{"n_layer": 11, "d_model": 192, "n_head": 6, "n_kv_head": 2, "head_dim": 32, "d_mlp": 512, "vocab_size": 8192, "activation": "swiglu", "norm": "rmsnorm", "norm_place": "pre", "norm_eps": 1e-05, "positions": "rope", "rope_base": 10000.0, "rope_fraction": 1.0, "qk_norm": true, "attn_scale": 0.177, "bias": "none", "tie_embeddings": false, "parallel_block": false, "init": "uniform", "init_std_qkv": 0.0373, "init_std_o": 0.0, "init_std_up": 0.0373, "init_std_down": 0.0, "optimizer": "adamw", "lr": 0.00345, "beta1": 0.95, "beta2": 0.95, "weight_decay": 0.019, "lr_head": 0.00794, "warmup_steps": 313, "schedule": "cos", "final_lr_fraction": 0.03, "batch_tokens": 32768, "seq_len": 384, "doc_mask": true, "z_loss": 0.0001, "train_tokens": 211000000, "steps": 6440, "dataset": "wikipedia_en"}
MLP neurons of a small language model. Each row is named by its layer, matrix (gate and up: input weights) and neuron, and shows model dimensions 96-191. Each number is 500 + 25 x the weight over its row's rms, rounded and kept within 0 to 999. Numbers have three digits each. A neuron's up and down rows have the sign that makes its largest values positive.
After each neuron's rows, "fires on" lists the tokens most often at its 100 highest values on Wikipedia text that the model never trained on. A number after a token or word is its count.

L5.gate22:485490506478511542501500476528491541510497502553537474478518503469496508527500512476477503485478526509525467490489526495499490517432524526516511527520506462518484522486467507515475516493496510469498492496535541553511490465523515481481445493479475459491497517517453473529457535511498507516
L5.up22:489501491481496511504491492531469522513499500513478476476509528466532495469506487474455505511491505510545461476508493487531484501453507494497560486520498440500485518461516517519488495486495463509531487517518527512533517495515497525480481452481473519495499513529454504516469539541485479533
fires on: " Ka" 36, " Dev" 8, " Mah" 7, " McC" 7, " Sara" 5

L6.gate511:512478480467476483521504483487517496566524538544533527545485511496518462482500545549485490466486498526518443539544497473522483531495477507538473508532513504506460524494479481508523515462507514492498491515497494510479496488508514538482514463447503485472483514473482551511514493525465476505
L6.up511:460464505456521466498493471519479517491507503526472505496528479461572447503515476528490497504517510514508490528496449472505477554472482514555469476491503466506480475501520468532539526521497497503505553495456458489522507497537510530467510481484546502457491499459495513516516505500491466533
fires on: " became" 39, " as" 26, " become" 12, " becoming" 4, " being" 4

L7.gate398:543477523459525499494526509510532506491522518544509472480513470533482461502510501526494506476445494516498406490504480484472477552530539479500515487492559527476496528500476523498477524501487483475503518466512517537508512506490494512525492456443477501525503508506466515469510482507503498505
L7.up398:500503517435510447521498490505488513523521502500516491466488499501530475517513464498448513477508558474503524522467472510531467519497525524453478525506502472550533470496499480530508541458494499468506512456455464466475461461474508487496508512531464515485485483492519527501481516555458520494
fires on: " (" 35, " |" 27, "." 10, " " 9, "/" 5, ":" 4

L8.gate431:529526479469509471514504511494495539500461540522518475536460504524468543505524564518505479462524500477501488490524482494504480487507551533515478507507481468516456536522499524499495534507508533480495536494485517518494507487491489490498488526469527449466458487507533487525502505473479514513
L8.up431:503531495497500488519515510532496496517500535484530535509490492503522494432496564534529492473533496536502500479519471475505484464529550511479482548505502536499462522489556490505509512501502528504502551490492484500478485499429465522476515453446508462510471479464535488499499458548485545517
fires on: " the" 19, " to" 12, " in" 12, " of" 10, " on" 5, ":" 4

L5.gate270:493500497472507513508477495524478507518518547508507518519444490511516503502504552512511507478527463495465446499511522479484495511477494493549492494556489491503466522505455536520462488532466522467504527484527520530488510481482490487501422489470498461489523501516490434529485530462530464497
L5.up270:505507491488511514464466500521534476526527470502502523462468496474525519464457512488522491537482485497511453488446532438469515514539518486501539450519473540528504498460522510474517511555495481512498509502512517483477521487462482500529500500507451544522549521512496432499516514459527508497
fires on: "s" 17, "g" 15, "w" 9, "d" 8, "k" 6, " Ol" 6

L6.gate185:505504482511487529490477509500502543520477534507521510485512531483521491496522492485512500483506495495494517500467497518472524502469468491506503457488497501496449505493476496525499489485509534486419550473512507541507463497548489502507494476534514436478542525492472504474473459514492466498
L6.up185:495503496508469496487501488521522541494487528487481520490502537469497532486492489464559530505504499472488468512527461516509526469530497548503483454458495484539474470486516505491526539544569501521451475486504516540531506453541500499541529516492505501480516500505470514417474475493526469498
fires on: " and" 31, " to" 28, " or" 12, "te" 11, " ×" 7

L7.gate458:511470502476501514509533522498467534476501504516515526490503440506484487478496514508479512491555491488494488562534448489502502519502514544498545500474487500467474555543443499527494537529519535519492475512497536528556511493515480536471495511449505500452503470471518511519518525513518477492
L7.up458:462517509479520535465517506517489487472512498503533512497499509501495542490480547511471481510559458494489456523545482478470482484536451473523547506491443505494489536555436489489473501514500530509502526540496524490547555499505486546472458517453500490483520460488493515479533543513496492507
fires on: " |" 100

L8.gate446:556530465467488461491487506521530565490522508528492521462488551545519494473463546450496502511527515512497469489501495459504514483487490460515462492506509483537496511496530492514535512511497524493491501474483526482513484481468539506515512500482463478506539529491505468465496485506460533543
L8.up446:494543496496484488480484512526494489491519498516473535488484534504513495498457500483461498493499493530448457475514492500479494509483462475486497449455479463551496462514487478517514496504500464503490485521511521517465506469566513516527538476484518497508491480451477486465470483482517477500
fires on: " A" 28, " a" 16, " or" 12, " and" 7, "A" 6, " to" 5

L6.gate407:520523442525484515500475501516473524505525500512507496478496550474495528513466484508507492523538468489511490531494556536487558515514460527520522490528448510471516507514490496502458499510499500503482540502490530505485491499506519522448492451488569492493515488539465487445482490484544500521
L6.up407:512504495489496446513503521504526485515468482483547510492476503533516492458479513467471472510458472482501508501486478497482527466504499475523530429536512541505520497495499520478530572479484483514462485513493498488458495496504500491532502511500496498536492498484548437505507471467559543506
fires on: " Mar" 19, "il" 14, "s" 14, "d" 13, "li" 7, "id" 7

L6.gate466:498477464451514460542537525554508525485526536507535474506518497514506496486517508459526510465507499506504482536521487474468494537513510477510520520460514487541475525458487478553493537470507483499492516517520504518518482505513537534513465543471488497497478511511468506539498514518493480507
L6.up466:507517501498505497508481503496467545502492507535521535507518507489516495438522521467473506513534475495533519533533481483575475494529460498531532487527501482495482505483489522471537500427511526492473506541497473496475489497530482575496495486488504500484473474471486494510516531469492538550
fires on: " of" 63, " by" 27, " as" 6

L8.gate31:512548566469520459492471459510518503511473537519513474554491496505506482464493536516520483468498477503444488548517514472549449505526506501496490513486520501541466513497481560495477516488489549492478514483519499518496474527475466478506478511470501475491460484493496472542530499485510535534
L8.up31:505505477464528482512509527509519485500504508517443489496484485500521513478486500516497513489498502511478529514506514463517490505532504463487504455505496450521454486502490502545501485467520538508469540482502485488510485507513461505487448511501525461487491515449526504489533463495484497528
fires on: " not" 15, " of" 14, " very" 6, " most" 5, "ly" 5, " a" 5

L6.gate103:501488480487474455528516484536493541473506537528518472531480516471514490500517508516487524487496526521535499504521458471477494515492469510538481511508528500508505482564516498539515493482510527499508532498478456522484555507550496504467507491493508481514530446474541480524522537482474481487
L6.up103:500498495532471487525497477557462466502515458477497525513515517506480503492464444499509439539517479534478535485491519512497507472500518524510538492480471517490475497489508515559502468473491523531522451461546517474479501523480498476510505491465469520535500482492489479527516437514501498515
fires on: " also" 18, " not" 16, " it" 10, "ly" 6, " review" 5

L7.gate171:521495514507468480479516510525515484523509526551508518502481513528532518450518514463471495491501494507479442533516476486515490506502531539522495463510491511513459537519483504486515534495502534495506530499475518559479495454515541518495516473491486477503462533527493507526533480504427525508
L7.up171:445457522492500484486513514482529431530497515523484523493526454501526485477542537481524488507493500506450495508512475462487470492547494538500463482475540498548492546520570490511537498495518506515473535471430498529484456505496505505506525460499520501525484492491493481505507499481493493495
fires on: " a" 30, " on" 13, " in" 8, "\n" 6

L6.gate451:535497497508518495473494489508484518510450512521537499490508513495522488491522533531484456454520479524493488530518512496502515515472450523543469487512467531506455525528455509536520508499486569455462556476485461531522478509521513494502469473499517484506495502480507481498515539483518490492
L6.up451:559503433499505481515478511487498472540502496522479489483508529546509479485497506541499494460494498492552488517489463526539538492520467477495472521499507511478541485504509546525520460520520538473476541475480459456509507508491473466536534491500519534475535491459525529466511486516456566505
fires on: " would" 39, "'" 11, " will" 9, "fi" 7, "sur" 6, " to" 6

L7.gate510:534492509475537504504526513533511522462532492528495525506507532485473486479507503481487507440518531541506468528473500468509519505490520523534497511490523520469476539493460496519462470500493520456502486459546498514458498493484469505472483526471507495486525515543454521500474548459504484521
L7.up510:493489480494495523515475477460570480492518481484533479496530493543476506509507516486516517542477509513485488474481563465542494483516521475466546508458513467483476472478513510453449459489487460507476465532490505469463537520491456514505515533515498536485527505531519536497457533498526536524
fires on: "." 76, ":" 19, " " 5

L5.gate473:473494511518503521528500507493479513523496548563505485502518480474483437497555504474531489493512487535466489548470521477487530516501505518541500505505458523519490548528509509500512482481510506506506530469480494519501496492514502517544499497497487502530472526501486453538501512508512491518
L5.up473:455517520545511542498491512467477498498464501531468501528512514481485529476505478492493474532484480463492529508476514491510554506527507494499517491498481506522485455580531545502529559506525497512512496454443510501507507461546473484534517458514533524534507526483539515550485477548498519504
fires on: "y" 45, "ly" 17, "py" 7, "cy" 6, "ry" 5, "formerly" 5

L8.gate510:524472523487536501527487515495465552491511532514495488468487528525540499466469530472555457449549509484484478468475523524517519484494505478546501466482527477528493492553432519550491519495491522458497523506489501512512488456495487474510455489467518447481505521467493471476476521518496515498
L8.up510:493484554540461489484503507520514523483524480471472532496506529491522458487483504514512490497541518498460479507462519489487495488539496547535478491466518508507487482492494471484489525489509482517483498519481503469473465529486475485534491477495473476491517474488521443528494529505493505544
fires on: " a" 33, "\n" 19, " and" 18, " an" 9

L7.gate234:501476509412512434529513462539480490466475496541524505481511516541449485539486508443528485453511521516489474509500490504463500476518530500519478461459511500513511490508493519525484516487492487462495536466524517511506496471502487512513512504460511493480493548503471493489480460478487516455
L7.up234:508490513475488517501494487464491497470496498450504494477506535549471490538525482462500532501497522474530551488451469512544497490510544490483515529488474490535523464465506503492494502460513477497509493491516470457514525440485468517485502526528503501462515512468503511515473489543442539505
fires on: " /" 36, "/" 31, ":" 17, " (" 4, "×" 4

L8.gate363:515513538527493523550519471513477521480486537512510519504485481500500463521533515505545513465510548510530507487518527457512491479499498540490489492531477497538502502518519484543484473506505511506512489528506473547502506539498514488473453446479508468487471523515492524499480515513502495471
L8.up363:517510502487491519483510468506454500501547516527540535486510482492474534499501523505545549514477491542495495459472499480491488504524497487501541514463533511455496543475482558479494539502498510518484453521525510526502546542483519473493498489437488488497530507509421493455437484486478461446
fires on: " |" 100

L6.gate189:461477474511529480531508463451500479470507522498492488503506502533505489489569499488523509460498462500508486539467480490521484529501541529518476473513512487545516526500509507463471539505503479480499504462514484479506530461484489525501482509427437519503527496494530495526527488494503539503
L6.up189:505542471493465549504520532514467495488477493562495462463505535467491484525504516516445474512506488466515471492484515515498476497458506469559511488498470474444461501539480511524493544483494482510509510519458506493471457492553521489523515510491528497509498468498558491530502564487509498498
fires on: "ly" 27, "formerly" 10, "Career" 7, " now" 7, "ing" 5

L5.gate191:502527475486532501494475460500476523524512488533538466499489526523486530506520512502495508497518496510554496509483542495523511506492489497478506504558505441484510488480496530536441523489461554481503512459489465554497491480520500499517458485491463497502525517539484493476481504515480497467
L5.up191:514506556455497541513512479525467497503534486539524478489501487508466510493502512494496505488516545521552507491493530490432512489486462530497522582489511464536483503488497502524481526463447495481474504472515519538466471492497482497553508469483484463467472487524481528523493472533472456520
fires on: " Z" 25, " Ka" 19, " Sch" 16, " McC" 7, " Va" 7, " K" 4

L6.gate432:482498479478487528490502449504487510478471516478513513505519518525463500523473467506531517464514496466534512458510522564511521470461492501548454458544459485490515473491496542485473513536510494465517503526520496498451496489536532461495498514494524475480472501526520479511479511521497493508
L6.up432:494488434493525474507490475516512489522457520443484485532508516521518492462490488518496543499488479493518462494503505505471526454481481500498473447512514459483532507479518544473497536518503483476469464491507539487447494482490483475544530495482469495533519522517535505520497400520522530484
fires on: "d" 22, "l" 10, "'" 10, "r" 9, "s" 7

L8.gate336:534528518530490533484524509530492523482506520557518501494499504504495531525493522520485505481517485485512480465526503499504524473511522512500530506491429519503492542480478478495497556489483517506531514526484482561518562480524483520470455490475523473527462495523484511464518527500461451476
L8.up336:494487509540467536466527481524516491482533501531481496489502473477471529478480498490493503522487450492527489535483457448476526494494498474518543504458463520480511548520485458478470562490475514530492493542505526473494523492513536508466485485505471502536508515497492497488518457493491461438
fires on: " |" 62, " on" 24

L7.gate149:476472450455512518491471468483532466533507507495561474492510489518501456488527493497531522438497505515508486502494482469515502511490478490540508513497499502522472515472491528508483466511496509416431507481505476493505500513490511557489494516487458508474511546506504505518460507502536503518
L7.up149:479492445461524528508491473504518500539518489477491470493516476509470467531493462477527512500469505480520496490454507497551499488497525487458507529497482446516498461459520535541449477533499445499510481502522498481460509519506504490480499554512496518455523549542461523489439522519523506530
fires on: "." 93, ")." 7

L8.gate144:543506534532479540511527510543489534464507517516510501543488478495539499464527522517510516474550460503475497495493520483459511493480480508479517458506445534528476516494502463502486517465491494500486533470483530566566500502502519524480453485504515456452438486490468480534473523533524484460
L8.up144:546541542538463515478518528546501500490531513557512496512501507519516496470504528512502525501518480491500503502478518482478500495487477471475510496519466522500501492490527473494490531457495491512498511487508510554535511497471520502451457459481511476489475513524480487514511516532488482465
fires on: " |" 26, "---|---|---|---|" 13, "1" 12, "li" 7, " Los" 5

L7.gate126:503425519471463462561513496487483510511498509523517513535436477492523486456523454495500488487489535485501539475536468519503503536473522497498516486485533512516495512544489516491527491478506519495505527497504458524494532495499547475510525477494498502478509492483497535506486505497497491484
L7.up126:480521492490514487496461475489484502500531501485504497514511507506483479508466497520516495498470499515504533509445495504508503479495549535443479453527470506554467463481522493522499499534476467498510471443489502453493506467512443487540508514506491493511497520511504537493462474504504503528
fires on: "ly" 24, " also" 12, "%" 8, " initially" 6

L6.gate480:511561484470518485472446532519475519466493505508506482467489519532473513524513502476477477451481487517495488486494525512462478520507494503492464533510521494533498518506481531520487537484493513455475526471505523563529503493481493486497479540453481494504512480528504493520524507469488507487
L6.up480:534504505474503467511511510521471521508531493523485504495472504510518497478478497466477484490516520509505491465499477533518489518534482463538568514539475421455520476511494532488526475483509549516523508491477462465485529485509474485472510489473528481484485495430520483463499500452477503518
fires on: " to" 89, " of" 7